Weights of a small transformer language model.
Architecture: RMSNorm before each block, learned and rotary positions.
MLP neurons of a small language model. Each row is named by its layer, matrix (down: output weights) and neuron, and shows model dimensions 192-287. Each number is 128 + 24 x the weight over its row's rms, rounded and kept within 0 to 255. Numbers have three digits each. A neuron's up and down rows have the sign that makes its largest values positive.
After each neuron's rows, "raises" lists the tokens whose logits its output raises most directly, leaving later layers aside.

L7.down386:146160086119142145088101132178150101122119142129123145147114113118111121082098121169165127095146160113116137117124152137119106152123177111120139113127120120121142129108133123133110140152148130149120147094114177154159138116100117101136113084101093157111125103115083142156147165107106126089
raises: "of ", "about ", "over ", "they ", "she "

L7.down114:129129108160134149105110130156129127135137114112088139153159120157133157119123179124116076123116155084150112132147113092128102113074155142113184102135149107138130115085151153110099202114104139114108142156135113120142128105120137135098118131151127140102122110139107093132153087097148128147
raises: "died ", "attended ", "voted ", "graduated ", "joined "

L6.down591:123130114118149135119143129151160135158122176133174131100128110090148104103128126129130129129091128139141140136123162098129114149085126150149107137137141164108049146098139129140131084110101121175145099120140158120137104130124130106125142129096143162144090098146107123118151097135142106172
raises: "for ", "in ", "at ", "For ", "again"

L5.down1114:090147125119115084142162126085087112163124132121161101099200104109109147144167189146105123112139129104104139135082128154125131165133121085134135088161153145100141138144165115168124165119134122110144109114140118105147116084154101123109144116118080141162109091115106121153157168110119130096
raises: "ently ", "ently", "ically ", "ominated ", "ously "

L6.down473:109119145128150144160140109094142142154134100116130158158133113137127171104107125121104119103168104141127092110131136153153155164110138145096121148153166160134118090076086134160110113134142119138160123143083164182155146134108139070188089126149133147108090115122132126174121117087127121150
raises: "well ", "opposed ", "per ", "given ", "seen "

L6.down1296:139119144089114152099123108107148115163112133103100115082096161122167136109143113143166146121100104100114115104153101128160127125128124095118120111136139186156075121131112075104112120167159127156128103117172133188105151109156092161150069109124127114135168125124112145107169166125136177140
raises: "it ", "they ", "he ", "she ", "these "

L6.down1059:121105165096135105169132154108096136173109113141116179111135161152136157139154115121121124161123144080108115110169116116119123101110125113108111107104121146101139147121118129071125098150162149137173118169114104106165086139096092146094137097138133110107121135113128078145159124092115145152
raises: "it ", "such ", "this ", "them ", "itself "

L5.down1267:158146111109150162134131130112157147119150150110167116121127088146186140138139119105150137111124125113085134120100126089156094116158118116137103116114137177151115101113099117126037092150119146116125136106127106142121131147137132142146139136136159143162126098152136130157115135156104107136
raises: "they ", "he ", "it ", "the ", "===="

L6.down383:132084106156129079120104162145130120130108105127092144111121111140130116150125135128144142151114138100139138115094129148083106101147156102168139107141144077134146157098132170126097157111111120121174128150084114109114104126137178166104139116115138129114159114163149142255154178100137115136
raises: "starting ", "ending ", "beginning ", "being ", "becoming "

L5.down1213:092101159128121096131147138148108130123140093132115097129147098134119114132185081149137100139121107122140101145154155126082085143143138133120133142161082113088123164134125112137116136090145078180134135108106110143100142101072188161120110097112113116125142165124147127232131130121164111120
raises: "reas", "way ", "feature ", "result ", "change "

L6.down361:132119114117178129141120085128123126140123157162141140175129110148080166101152159179148114134088168147107097152084099085112159119139133162139128140110105122127197145178136153114097132167133106140131113116177148142130148087162099140105094112139135133147177146098141105109161098142143158160
raises: "details", "====", ")==", "===", "ual"

L5.down562:141151131070138149124124111140109131138117115137137102087155135136127152131113111113138182106116123098108117134105106127091192136109139086106098153146110125159145143120134097127082154131151142126158118123132154148166157083088135092126144131127124111117112126158131145117152181121123188079
raises: "him", "him ", "her", "them", "them "

L6.down1396:080172111120156124121175127120148164157102135156133157186094120107135125098142101123145144110098115151115115125099136124099083083119151157145185115138131077182130121119116133165156094139144149110111130137138093108149146141156141156152134112128135066128137103119145098137135076151131145138
raises: "was ", "could ", "had ", "ran ", "went "

L6.down1356:115148145100122179172086134154151187120162102124134165103149114112118120145129108101129136107168135106126148160057127127114118154131163156153115098161147133107111093124129165147127120158092138132122155111099097120103111127140072106144156163101151162101104166107102154091090145104091138122
raises: "were ", "are ", "ture ", "have ", "respectively"

L5.down597:126126157147105170125157140149127128147149096126155112125116116133161138112135100155132104167143119132165120152104110126113134139175114135152137165110108196141176136170094130136149143123124160113103128139147107162133143114102120110133139143123140135141129156126117150181151186119148102136
raises: "child", "birth", "parents ", "father ", "fi"

L5.down891:113059104120132149134134123133130108125115132084161146134160138124167178103135113125131130083086126136068129123067120116113091123163157104103142123125141181125129109129130164107104116132112129147099129122166096139148110118080092115168114100130121098143131122195139114167141140143104120125
raises: "she ", "he ", "they ", "She ", "we "

L7.down82:113127112117123159095105092107142111134157144139167126097159131158152118150127125136105157136173128082118141151108112135164149101131111100124079140099102160102127118145155131124074143126122150121149082126135093142095163126076077057160113119086117110133166144155134160145153198100156131122
raises: "it ", "this ", "they ", "their ", "the "

L6.down1412:150128102127108171116112106097157088091151117120102145119130097094090157135151154119108103106166152097164126123131095119097143133129191122179147145154132123141084148108114101114134138134118131104110127133144120100112120103126176095159131129115161133129200120163100124164114108118129155146
raises: "since ", "if ", "while ", "after ", "according "

L6.down685:133095190103105101174102116143150123066139121102122112113143151118130179162140114158163112132154149124173127125121109143114142102140117157086117152088093086093106153143096173119144144124121145134176117130123121119130140150139123074147213152115155181125138124132145129115157137137111100103
raises: ") ", ")\" ", "); ", "\") ", "). "

L6.down1361:129110125108130116125122166115137159118099107112141119105137166119115153131126086156134115110120103161143158136075141116173127107145111134119105133151105127131149134126152092127158141161100098097139070142123073093116099113097076169129149138111111141093177089128105090112115131132148107103
raises: "following ", "same ", "next ", "previous ", "len "

L6.down1118:146113162151146123072115117083115132134116144123130113095159115142148146128145103154091125138136117166143182082128177126117105070154116121128169154146114117116158169109143134121159158141159161123086131140152113104156115096112170136108095142115147115114125151092122141176119154101090131155
raises: "and ", "or ", "(", "etc", "(\""

L7.down332:127149155153100133088120141144132140108148141149122129117124116150124097118137114114126155135104098135121111111139133109111189160129140151134183087172123099101094141118166114130139148107140161106112115146156128098118124165121135118128176134147138088077125107103131170194118152129128083117
raises: "of ", "Of ", "less ", "up ", "only "

L6.down1434:118140139092123165102126153109107133168077122114111150085126117141132147132121125096164113152115110112119112135152154115133143142121165123133151139155137137145048148145142171149123159056110094157122101072140121086110128107093048152135140139138141133136162131121106170154116108146100112139
raises: "ush", "ī", "en ", "una ", "uk"

L5.down304:116156165146120114102179093129117129125147164173126138105146100111112118096128116146101092123122156147167147110157148139109159147116112157139140172112174105143152167103130101129130119137145153096125107096118091129092134117118185089121109143095105171150110134119089119139117102171181144097
raises: "week ", "years", "year ", "weeks ", "years "

L6.down1062:156166159130139125092159114180127135116118130115099119082137144134148140101129101136128156128151089092124139142121133135143130124094133122088110089137132153149150173128110149158130133163117112135144138088123162185119132124119182091153090134124124107156114111110097126130125134121139115177
raises: "and ", "or ", "etc", "numerous ", "various "

L6.down183:110120115161143150130092125132147106171131113125098156104164132115137148106129139136076136123140118153119091092127125179127159133121077146115110120140126129116131118120131118141120139142097123109133067107099102108137132099117151136166182126113110145162136123125093148205124130135144155114
raises: "this ", "these ", "each ", "it ", "all "

L6.down590:162128113112072106142153145154136099143124111171153118119116159139149167104151085147119111128104151130085106180121149113091146136165120121085108150211112165135078076083106104129144116123130116137113158165129149202201132107121117139178138142121117156142162139188144100085126124125103140122
raises: "to ", "to", "To ", "posed ", "Released"

L5.down1429:146163094142106155157112091099135092148129105116115121092152129148134128108190100141169159114096197181092147086098139153127114111179098128167100134131160138111118128136153105119109091160161124107143117087136107093148046137092107130145139150083103120129104136188106143144137149108137146112
raises: "it ", "they ", "he ", "these ", "the "

L7.down22:141117148179117114093115154120114122129130139110118124118117116115156159124071106168135133128126083102120129141102092138146117115125105164122135136161106150104112153138065111125139147132123151143146096085126131117124104212135144103151157124090107103107157146157165093148181135121145083124
raises: "\") ", ")\" ", ")==", "\"), ", ")"

L6.down504:149111095118133104170135131112121120187139128132135126062110172105133131167122129121116137124152090134138109082139100135111120181107132109139101124137118132163103165093088153101159134149125111140172114101124150160121146133084160078125147123125140084151120124103122139151125136158130166149
raises: "the ", "a ", "an ", "it ", "its "

L5.down970:107165155143122154155114121132135107167097112141173088128096105148148142122106129141138146100133152138128065150143183138198142135135141113139134142099159139121159145108158096148102132155091116100119136138086104160152114141147088157132120096121127125121120155135148072158117131133147153129
raises: "next ", "rest ", "same ", "previous ", "reas"

L7.down30:139117134169135099101137141100123143107094118123133146117116118085149154138098110129134114098107152171127104189132136123089118135161115137101164135094123130101110097163177145161147138151134110134164115108122092098114116110155157149122133146139109095121131109152117096090156106111136138151
raises: "went ", "could ", "came ", "grew ", "took "

L5.down1155:127096097075110115145119106164127117125129111132121131147102150139146122108100132136170099150147160164101152123145119111103129113183150126146111104123129109094102077137141145150136162097139139147130104107103098108152077127124120168139155102133092119126149148133095152102138134153140101102
raises: "think ", "want ", "believe ", "see ", "do "

L5.down663:094136121132142118203140137125166145169096165130148172077127119133145147111121163135138088140077153123110126112112140148169141148133144147118145092132147167114085144092120097097102093107111121136094129130134119103126133144128142116147108116123180113127116146156132166120163162128111125120
raises: "it ", "they ", "these ", "she ", "average "

L5.down253:125157120114126136139149125133143123167138107151136093082124135144142163155123148116130130096148135097080131154113145125150170102153151114100098113097084150113130166156116145146099119170102155108141125125124103084091115142123155114133128109099090091136137114136111138129124179125122183124
raises: "him ", "them ", "him", "its ", "their "

L5.down1090:158117116110078160132116132104090130137112123125155100136153116084146147082133126090126174094128149120083091118091187116103132148139174093116122102145122155158148107120137127147100121169145145102136130147130129155132087142151066125075123123128111126101158103122114160141124133095089120168
raises: "them ", "her ", "their ", "him ", "an "

L6.down1441:128158162150137137131103146123129088115154111122139153100110111087140086088137092163118085110096120141129103164138105120143131131122164089097148137132146115111128157108152095115143120125114107108122140131115103085090150093136117079126081149108129141119133189158107122177105128126105102112
raises: "years", "months ", "days", "weeks ", "week"

L7.down643:138132119163154156128145069097118122150158115167149098124133168132161119159121114113112156128157121099120150127140112083126130128179155108135099159105099170118129120142147105107121134178154144097168095091153155102110148117105125127112098103156111113094128102116136176194139151132108106142
raises: "these ", "this ", "it ", "the ", "her "

L5.down671:198131155140126139129148142152144146105186149137097123125162144151141146102080116100129110156100096101134097093143093134108086111131110157134171161122146122108109157125138136132131089141084162152132141164136143096114111138111157174147106115169128075129130120119134069158118138131053127149
raises: "and ", "& ", "etc", "| ", "|"